Weights of a small GPT-style language model, trained from scratch on English Wikipedia: 6 heads of 128, 95.3M parameters.
MLP neurons of a small language model. Each row is named by its layer, matrix (up: input weights; down: output weights) and neuron, and shows model dimensions 448-703. Each number is 500 + 40 x the weight over its row's rms, rounded and kept within 0 to 999. Numbers have three digits each.
After each neuron's rows, "fires on" lists the tokens most often at its 100 highest values on Wikipedia text that the model never trained on.

L2.up235:495534490564548452446541526511507544515536433530539498511454514523459495494442521493497524511476475527482504494532494465548474490511512489527530498505535450510430516515440512485591474436522541497489549463484469519441465429509449446496453436475493464611546530535503541480459517533541489563499499555545529426560421485514522465554522445494513504510453499442614494504465527474590473499467567461477477428487522508433503514464542492512456478569433500497495512568481440449555524536521512499432476510523540562483504498551526468479461530506454545487555477480479514494434514558493499510478455499470501508494523530470475483504470523540408543525420481554527473510530519499434496429447482524428585520500515504572490536470537483538500473469402525408533480410521458455441487508489540
L2.down235:503508509535463514553513518538509470587461545444521520480489466469426444518415494547473537473549532504498431526556485527596469461469574483457525525468506511526482515480539488518502481519536505506514481465406472486506530561475495463536549510556458577521528517504532546431499514429510462558488517490521552500555456499469444554489510565527499591512535438506492507509480478485541483432522495453507429537445536497513487550476455446539461540469503473534527498561505554524515465520582489550513526526522465482535416459520424552505473483482437486491498507497569460526472484460448591384461549487559534499534542492486530529508553469496566490520463505519460562482480527554536395496540544573500570542491497484498504478624506519476474455492463470519514529469490383450520504521545409
fires on: " more", ".", " feet", " W", " land", " km"

L2.up2630:520584528491519474523516471484506490519455523462502535509514454577490514602471506471440474472499496480526515507449479502499417498583473450503490551486492522567510509472533504532522429528525453494495509400530506473469484529521484518506466588497527456517494477533545455516604457531425568548523523467539495517509488526562502491469496490533568480498509515502495425503528500560371553440483534496576391532486504503514500487552627539419494529439564460433532466508576548523568465491473574495498502581501527515513513446551523539487466494470511511532474469516445477523578522470532501452541503438455406527513465475503459565457532470481516530507551485538480536453501396476496511457426447515480549486541471503508543515540455523432533554494556479575529492556464467527452579496533429
L2.down2630:471483506566512496532547515459520526457538480567520482467570534455499549503489553515531486493464493501481501480477519564537337479502462498454495462468529523562480465443431475520465494582468466450441431626468539482462478519537528484493465512499562527504478516488560558516485530504523582488451501493500517487427457475550561438408471518574443484486564472420470547520517501489466492496376485423432550510464513516491565540498551450543485516492490459475470488508480525470488502427518553515458540500613545514490459502504528498542507530462560525551523466451524536462479416495498526530495460525548522451535534579540567531418496456502421502554523563508443459522489517523483476512560601512535508542505493505481528426484512505498495573556495414509500460535496514494479569523590474
fires on: " of", " the", " (", "0"

L2.up21:422489418441503516442433547477491490490490526545491473524511493510522512549545513481533551430477494494509499553487473544549453537512530544546534486512489462465476478457465568475461495583564506531500443522540432552492465501458431487534491436520532513483402469439461483557603472490483510474518513502528453488493513502447470465503540529533534491490503481493506462438462435503514563513429513494509568466504502440525527488534535471576484470506472495500439437540524504471515447440469441520517503580499408434459454527516492525437515477443472492462441547435500546475408523504469521521450481401471456497490536581477555508516481559496520540556570388543466508491506456395462470501484502390578571531499538564562497491512512520569525455530578496519424549481525355507484541424447426
L2.down21:463506501503513555482497507533511492537514536524564429478462462517533490484594518486494461495462475461506435513531544493566525534518566423522452489581482541522530474480472559497555522493560501480506523489504442533514552507455548501509458533459421453514416515463473542519474523512491473502487520523484458508524500393520483396515522536416562504510604504546501547509537528443500468550502512491583468502460457515412532483467437490591498553536466521510436477506521432437463421532386429498528520468466583494511510473532471447565465540511521515486461545453424475471482513557546529479453479566496530494478516439545446484541485538476508503472513456497548520511495460456553507504517527475501412567498489503450613459472527480527505506468468525552528431486443469525484431514560476
fires on: " E", "E", "FI", "I", " Austria", " Union"

L2.up852:450517543500456478489537516501463539474457488531445510501540554474561421513496508493417540509546504526431445559469518542519545466561463457503481490493572518528543459525502490426530545459442555496579515507488471548457528516494409500492432537473478515517549466519465510510454579589509502551509551452547487500436444451485527575566421505536423531516525546526460454517491475483520518481603455540545469499474479540521493488472594520569486503480470486469473544543595481606546417448527515551459503487478548590572534461519531472499475592519460517487516492521505555572461526496511481512554471461474501460462462471457439537551462493461416558524499526475494482507519455501546532582539468441498515468485532478477535513485485575497577502582481460505579500442570480560546539502391437
L2.down852:513474495548459546518470549516479494507503481505471473511520561522517505524490555479534498482489604532451466554582515495502492528511504512566558506460549529517531566535468536578460457556519430494489546541477458499428550490562459511590550515466510546535510393474512538526501549488511480448469478460526585489502559452525499459529466461520538553506483510577483488465526511542492484499514564482548459553478489546452504486524512512494480529533478546440478456498529519509457508564512543447454422497487528482489430491478487468537508524451448450477490466479477570514454525450496517467477536473489506457518528487438501576507463496497469468569425468532509410437502545517556534523546481515526528493477474458471545490519485478438511509472465575455459466512495478527449513528499498
fires on: " not", " Un", "/s", " am"

L2.up1268:479567500502509618545582545518524472434531554471469499495549546465514491520466480510577619491523494452524527445501473464498512512488474526489546572450417465547466509461504503405503543500497500522497527536427567521457548560468459538455562478493478493499473498522534523469498462479441477468438434546402508489478538496529481504455558511512498494539539463452454516506532580573504523541518519531514556559487539456508575496543559442530467522483508483521508538492482490503479537548454546573497445510527579422462504580432474515470465497439509483544458477403460546494498511449484482506561546425552510515437477531503429532469488432508508544513453533506556411464537490497483517534497499541505504464450477455512443491501472481447507508575448467520481555569410535511492545466507508
L2.down1268:452483515513520457494503467496497555473413479562562585569421424481496516497477526543452519508461480495528449541496389527515486433512491525439513476508467493506528499521466536568522518591493551474507467571481491479533459520516469526535522584518496519552478455478557454526500498500518525571494491512527468478515523456473502479524463594389482482466598523503502453497464525479497515464454477590421455482486409501585376541581464538460475429459439414436486468497470507444514532502557488545559490519547507515607467478535561533582615450590468522501469515475528569471504501573530534534518535558493547454519521515559601501473601498422561451540516536516497567490463529530542513474480522473499532416495537516523529507535507498462511571471515520498500517485511417497509560570508489
fires on: " which", " first", " same", " that", " by"

L2.up1694:494467545563549531516454542519524561462515448502540504572519491449473490451486448503459513533516483524498514458556459555495529515445546491494612462544383515505498554456586446435492539520449501526556455472512489458480470440526438459541534478445490444485404453487583485440474529511503540494557514485477558437521440506457525503408373543563488474488499519503513546450481446481480407516511506475589568475556493397469447518477492462434507505504441557545602551569525544518463517475570529587428492473392511491488466521464513539545522464562448583527574507552484480562533480502499514506507570354479508476496475486499542540437520436390452513564502545492513490468475515456483531530502491548481459468541531476471473470473497504479508503484464498519559507469502507484428537501532400
L2.down1694:545531507417435472433466552520528472454523489531569415436476491605509485525461544463487497530568416475465471502538582476469488469524479418502420468459545474524489491480575518524460486452515518524466541521490484500589487513421562498512548465470584522467448520493544492553506449513447470479443532551483463500465521456546542543529574482512571479492565467479513549493520522488568471459456564477467482492554485584485493519477514491435493514485435511482513492478508571504389480498546494492497481423557530470478464558500511489470513510464573458528547522479471480541508485473497489570493471561535412481456558520487474550542503502561506477427529532534487506515532451524478512499500492478500537512443466522538536537539432537485473492502543490522540507481420454509498449546488460
fires on: "i", " I", "y", " Y", "\n\n", "o"

L2.up2516:527514451484476449483436502578459520517582463581542476483598559482508458450548500584427435487542494434437420494568488514558506436504585455508525535461462453504565514474490458515500514482541445532514468563457471478504531528534556516548443475499485506388459505524463439580547481514523485497491511492483486498488516447510569490481561495478484481474478509490509476557538470478503492516489483559489549513469430490528425525478511490511504482530531563465504511467513594533507484511541536433403533496460502507448490515522581468517552536491494489558471531548500515564406572506440457506505436561520503518528492489543459424467462548496425450592566478491507511567539564505502511519517466580513514466514514591546557497517532509441518550507539514531440495527554548507450498419456353
L2.down2516:545502435523466534490499526473460517449514553539503453521486483527537473541530564481510526529478521468541520556415533537480483496466459511512519489513537487555490443497415464524500572477543558481473449501566539539451488543462436483513498576548604461533479467460537520517456516456446477525531461537556522557533467527524520558452501485547444599479518516499489519439511520477510513410510564545453491451514498514506476488496482455462453537498617475479488499539397512442472541530522526595532509554529456533527508449486501498453480492555527526549453417544487546503504527454474573492497493483523571525492493467494536508463592502486523447562492525523539482514539444395531587585511526488520438450474469534475479464508509420490496564549555490483488500504495507446481442549484477
fires on: " to", " To", " per", " taking", " took", " can"

L2.up1450:478529554461527377520512474472512525553435506483430487520517554455520443447534527541536478557479512483561491470487502484523496558424436459505521516497552517455448468549497553537536533512505530480506470464530517524556549533459593513503479465461533532528505544476498490497480486512450557440495507389561488527477531478545544618498492461529524472464527467460458522512509509480562541465533529436521566479479476516552541450523514476477528503509472484535475438476526503537527538497516523471401554471442434393469518501537539485534543488495503504559507537543501497510474476499520472534467565506553537537498581459496533556533523525482530458469532531531481532542545416482441500443439489492509502550467456555463482464526560495477534456467501448532499407496427558519476458497470496
L2.down1450:489515454513510497509566499517510454444577582586416503460507499534484485436433539471451485478525532512512533499515515488477502494566546410545492454508498514458591522484478456444450511532445476451556509517538530531494439521516484488492539501559483504462590475516488541517513527474534541518536553521491522468599497408520521444478479479538398485467487438462494465551455477453503535505478501485558569489498425498520475432489501480523484562525475507500577529461569534503437497514555478498550506476530519468524534528450518560498441519573508571564577469471515500487511465421537551538541562512535522370486500535508460540531422490460524510504506473482492506504489540536481482485501582545493446463503518475532504513522477472497503563493526530460447529436477389456490429475476528
fires on: " with", " Star", " Par", " one", "ro", "9"

L2.up1048:469442455454553473523497523484485528515534489518546516459446454439410481478575513508512433524487480381484502457519515477435474546557557494518484480455548504499509409514522424433436514549491521475505509468582454585468474468420491460513548493451503531460562489483441490478526499465500422574462555568413566522516505418509534461520422546490543484483493488519539529453479483441535519540548442473472457490477480532512516543508546496510517485519530495526560463448567518558435458471513502505438425457506544494474483468528554563485495519476532463493615398495444444492447513467547509536504491486536528479507516504504549516534478490561490501481468516540484441568571519487536510409491538516499514488487566513521528580429555496446424474504491513487547558474500441541479505512492482
L2.down1048:492547515529491495515500460540523498575466420462484521484603545477539443533570510514467488554515463462473519504512472468511431483500399506488501512541556576585460497470484465482479511567462470512453486471472503502555547450441427534473573556488510450502460539475477475398496542439406469502509471552514398507509398496581406570534499506470542549489510547478535550501521442471537478520516503557475529511457540502484531508512514497458455506567594489500480525447442500530493501486508433479502625578542546485553509461600456459547531522552521469475516476504520525498575472486482518491535510443536419535484473541514539506485510501475548505479471451482480517545455522468507518514493467494506498473540430497528505467498503523515459507484521428475529525540486592527523543456484526
fires on: " |\n", ")", "1", ":\n"

L2.up1669:489513477485471606500508524490495476484430465491479438466589501531514456514557541427482545425588500549376503488484516517537453507446533523587582518463572584496468526508440494460564458507478565540455505515483506497555540507611494607505517459498489516444565473473454510485460503511476534455519437465480507499501447489449516535539553590509455505497511512484467540539522496551491518485519464474490563430475551505523419544445555525497470481460553502491539595450499499488449537446494458493528517524473483445489437523423511582513454530489545499546509441497544556409538575506494496460519536567477426455526456458494536404543531491587495513493485496488606551567517527627469483509504500480490475510539481528559465469544483506471468519463390482497429508463565516483508468418497442
L2.down1669:569544476531474544523495432509592510488501488492540491499486511533478460446549495456508475442466433598583475440390505463459552402504507477509521488484477549461488491557470447497537459489569438464475537533500540494484520532520487474480470454526476432508486430489440500521518433583477474556561511514511466422583583488503472475513550575455445463479515473463553485451505494520543509444503479507447503467430489432515471541514468484534504520443412453437503463510514558450496505471524532509494548506488509484540494531520541561510401502571609501489577493534483482472509539496529421430511460559456506540565472532476518442530522568507570515498516498469476469539453598449480453520483504593510471482424492520448528537476512495522477499557517517492501508492521501469488413585545465
fires on: "av", " Best", " did", " Qu"

L2.up2938:492502455453557481593599496425507489506497509521478521569463459484541494478488483510481497541527452484445573444452531550490505491453477507545461513455540528492521420537503487586577445525463450477421531499500524485564474500518423483484475510488489496494534470504514524542478495444412505532455467474535466533531539475499514502478471550437547509505549477516529528527484420572505497424519460597478505513521468573532530540492491440519523467437419519513451470491484515491551479526482495542482563471491557505555469572534503456505470534462444591507444507552538534483556519537551570513534504499497455445523522564404476472473444453530534430535564519480581560536516445511543481517545516536549472482464510468459521490498448438566515456485491472510420435489497465508534454395549477
L2.down2938:469577547470533534482550520504523454519509512492503548494470493476530513479430556493526491524512546515452490471531532526428447426514435467468558507427461452478502527505538464483562495494484514492496455506429489490486497485503486629599496450419418475545588531528427485492513501523465529450506489500470543500480533487488460525507484478482599521449456505485482514484518503500435447525469474481491502434469514519534493540532461482527488472559518477539424566550557473477504465469511434517454581489512499488520501492496494567571567548464567504509504440521489482501474538501492498483517526579483497580501551432518431545566444552517465450510459470477493477494498493519486527506481540450536448510474574536453489517504451535381542421494511494539607514468515518549577514436470545
fires on: " made", " make", " as", " to", "8", " making"

L2.up2604:481524498547437464521437497517474487472424524488557417533615549571484397565479457476412529509503471480444496478520442523559495525543441498562559595504460537509412496423499511445517497433491528514603565525481528478502511522589485550462416431547467473513430479424477530547504478519514587501448462524518489540455535506457518468518540484445517594509514498510512477497511466454451509482515542511527537524398520555497482507497411477462497535446468531524518542468489556483448517458495447512510494469476544517487477505467578473528556451477430508503430495482546383541547495503535463468540553523512520535553568534523542534516528508507508556486450495548435546509539580504488463425512457454461523446488486526523520506539479507549433514530592546416549563509410487459520433481525530
L2.down2604:515540469496550473434526504502447590445551569532514491480443456490542513500518533464445422441581498482425384473517470477549551486443571472565488448459500522583490491485450503503503519510480471519487493501470484519510473449504516478546488468497434478490525492505520560459618543490558427561484438477460531520495499433566494580485466532411486478491481431541482522553543529530497498551476485455471526499574482522541526499507529608473505510522491538471414579441580525487518559511449549523457537477475468441456566513487436451446501439480548457541482530499495518465458463508560505544472436577454565543437512461492418477585480473527468501578494575498569439485471479500492491507524444476460486509500499432496555486455515459481504458593543465434485523563522488535433479489485515
fires on: ":", "-", " at", " mi", "'s"

L2.up687:484551601500498495519516481510482573494572424463505475518443490532451545488490518518525579523523522486476500483524470465523551447505527525506572509443465458497579486516455506557467492580507451473422489489553474394497524495481550472468465518479477538514480495522531537436491485460502532513532547507503533533519572500509563531470466547497536550421535509545518518554476504551471464478464488550534490539501497530537422499478481547477524505578572571478485529480485548552484479446527508567570494551434492432477494510539474533355468550520473494474503467428498524455509452427471470550520500548499538433479503475565504583468437555445520544532506515518515498516528500510542538435446434490445497573484484501496542502482474505503440524499582464463534505501545478502469522493442446
L2.down687:469497473515499530463450552523519443506492452530515499509566547460528467536497422499477454406434473530549466509463462600459545483443427468557455468498481457505420581477539478425515547424554448598508535481438602579464505534472537446536491493504500480460527483427517605521538524452511518502546441512495474510538518542545482520459499513470503433584519467464519510456547496511515520467540616475446500480480504517404546517541573476544497518457451470562510454502484439470502536549426526494431485516448470534545464498514538560605515461451506501540480559523482519560500541527464523468500467441513445536592543507462512432489526455531538516516551490557445514515417478442462468533471590507612523482556498524548529456549551449498458512518536522517490460516518550495453458512524511
fires on: " are", " in", " alongside", ")", " including", " among"